config = dict(
    n_layer=10,
    d_model=192,
    n_head=3,
    n_kv_head=3,
    head_dim=64,
    d_mlp=192,
    vocab_size=797,
    activation='swiglu',
    norm='rmsnorm',
    norm_place='pre',
    norm_eps=1e-05,
    positions='rope',
    rope_base=10000.0,
    rope_fraction=1.0,
    qk_norm=False,
    attn_scale=0.125,
    bias='none',
    tie_embeddings=False,
    parallel_block=False,
    extras=['capped logits'],
    init='normal',
    init_std_qkv=0.0146,
    init_std_o=0.0,
    init_std_up=0.0146,
    init_std_down=0.0,
    optimizer='adamw',
    lr=0.00169,
    lr_mult_up=1.16,
    beta1=0.95,
    beta2=0.99,
    lr_head=0.00615,
    grad_clip=1.0,
    warmup_steps=546,
    schedule='cos',
    final_lr_fraction=0.0,
    batch_tokens=16384,
    seq_len=1024,
    doc_mask=True,
    train_tokens=172500000,
    steps=10529,
    dataset='wikipedia_en',
)
MLP neurons of a small language model. Each row is named by its layer, matrix (down: output weights) and neuron, and shows model dimensions 0-191. Each number is 128 + 32 x the weight over its row's rms, rounded and kept within 0 to 255. Numbers have three digits each. A neuron's up and down rows have the sign that makes its largest values positive.
Before each neuron's rows, "fires before" lists the tokens most often just after its 100 highest values on Wikipedia text that the model never trained on.

fires before: "id", "er", "us", "ing", "age", "ers"
L3.down53:181107145156114148178194117174095110075119129112142123175053155160080133149113139168161096115138084145109084078126109135102148135139103121177133176116178121116159104104144139129188158121124195128152083128106131134154104123160157103153118116096135171165124123147134150111121165111144089053096117164134127147177140118096145078124159112169060103107151153115077110126191147147061157070126098126126133078096198135149091085120105082150097135173120162128139150141097068090174160116126148098106101120144114152087156106086076089145166113134000149097098144117085107131180117098174156132

fires before: "t", "ity", "ic", "it", "k", "ated"
L4.down138:193119095171124108142117144146102136135091107122117147133156102159090141173122127120184126200149156111146162121105150082137115248056157169105081130164120108087124113096140157069117139155109154132097137172060108187203093135154083116116129097045117144116089125129189109130178088114169127116180133136140088164113131136133149156103108154117143086175140163131099109094100134111115152138134111133162113093152124112164199069130083082090112136089159096133125160120080067127084165101122131134123169141126178141147131159112066147139160182112055110105110189070160157123096118151118149102

fires before: "ubl", "resent", "p", "uc", "l", ")"
L3.down155:152102149117155104129081126091038144128113105173140096104079158147162163083171122144094124127129147171088110049122111121067145071130117080113129125129181120108145107159084114177101116132157158191084128097134133171113099154137117190155113097136101128128138116112098125126137106137131166171104094132135062204131090118086147145135178105220205163176123111085170101125127139117144155118114125092071097136096152117105151125165132165072140116150086149085157154102058132130064118155147126188098106079137112131106143095172168053163101139136135107138160121143124139070140128182173195133

fires before: "v", "ia", ".", "ian", "ut", "on"
L4.down186:126157123109109111147128075170156139133091133119147207138160106104107103154111072137094130167149111117131143161077133099115101077105099090093147112159102103152084111087172148134142063124099139121105139120121172118130058086149055158134072116118131150114101135089105116115206150104100111100159083153062143115107122152179179124134182173097131111072134095144120137085147158119113086077136140110116131162106109101101140141172107133139175112103130169158105132137060131196130151205099125164138087104100162129148133110096113192103121214206182143111180106185099131167131060146130074153

fires before: "i", ":", "m", "port", "ial"
L3.down56:088209163090121123129083139142115081144089144124125101162101093176146147095159136179145107134122086069144102097132165153070081091115114095191142133127100086169164129115070134066110088110143142145186162120091162175122078157144135108158123077151135181087146128131142092193136173124160098164131115138187134149129174066133143114146117139165120146116196133129096102159087078128150090073166115141193188126140117118087142066127132085144122156188148102132168133136129102146103080144099074110151102144126191127077196157104061093151141151090124137156116152091099098158121102122099135185

fires before: ".", ";", "ct", " l", "p"
L5.down140:135136151120083171163141156133097144089081080134119090139068099181120137116072067157134129102150100102156078120112129102100145139090120112084136097233111125043154173176109157135103116130128149042190086138103143060137128073175107140091089204133097196109140160126179132133085103164119151129150088186125177167096145123124147171070104175095155095154149147110192165132117118104141157171192128095131090156132154152164116162116138122110150127159101109119119137140082131120135133155114170125080172105126152142147161139133095107086119086088143090125066113137083079119128123106172145134

fires before: ".", ";", "eral", "-", " l", "er"
L3.down54:115061178050151080161147136111113146098162141149117180148083106125199143123145080043097152109139099137147133130116126125146157132136140147172134117095118087113118154115105088124114149123074080143135173155138079070104090132131101172137120142114099091140117147152069170149095103080137103106147142129157177196089178165162121122134133118124135197091217090119105124099147215105145105083153088131116103054166065133159111145062146098120128120092160128175114141096137115134183152075111096128095102099073123105117118176144141124095169173122128164115104122164111159087196136178126116146

fires before: "it", "or", "ory", "ic", "ice"
L5.down70:117067113145108111044169168167162149148088180174126127113131209116133121126141128162183153124086126163138145099176060160112131126102103111111144119194129167148146109124154128101114142155162090129188138109082118109067085130147089077073136098166146119130147142120192092090125151119114121145102106122172131091145153124117139076185127149099196110113071176108155142090097117128115098166122135172137101150185094091108110112150180173189163170159131126119168123116142080036117123082128150155052113140157110170152182128157120043172145130136098123103153108145187117147101135143116105114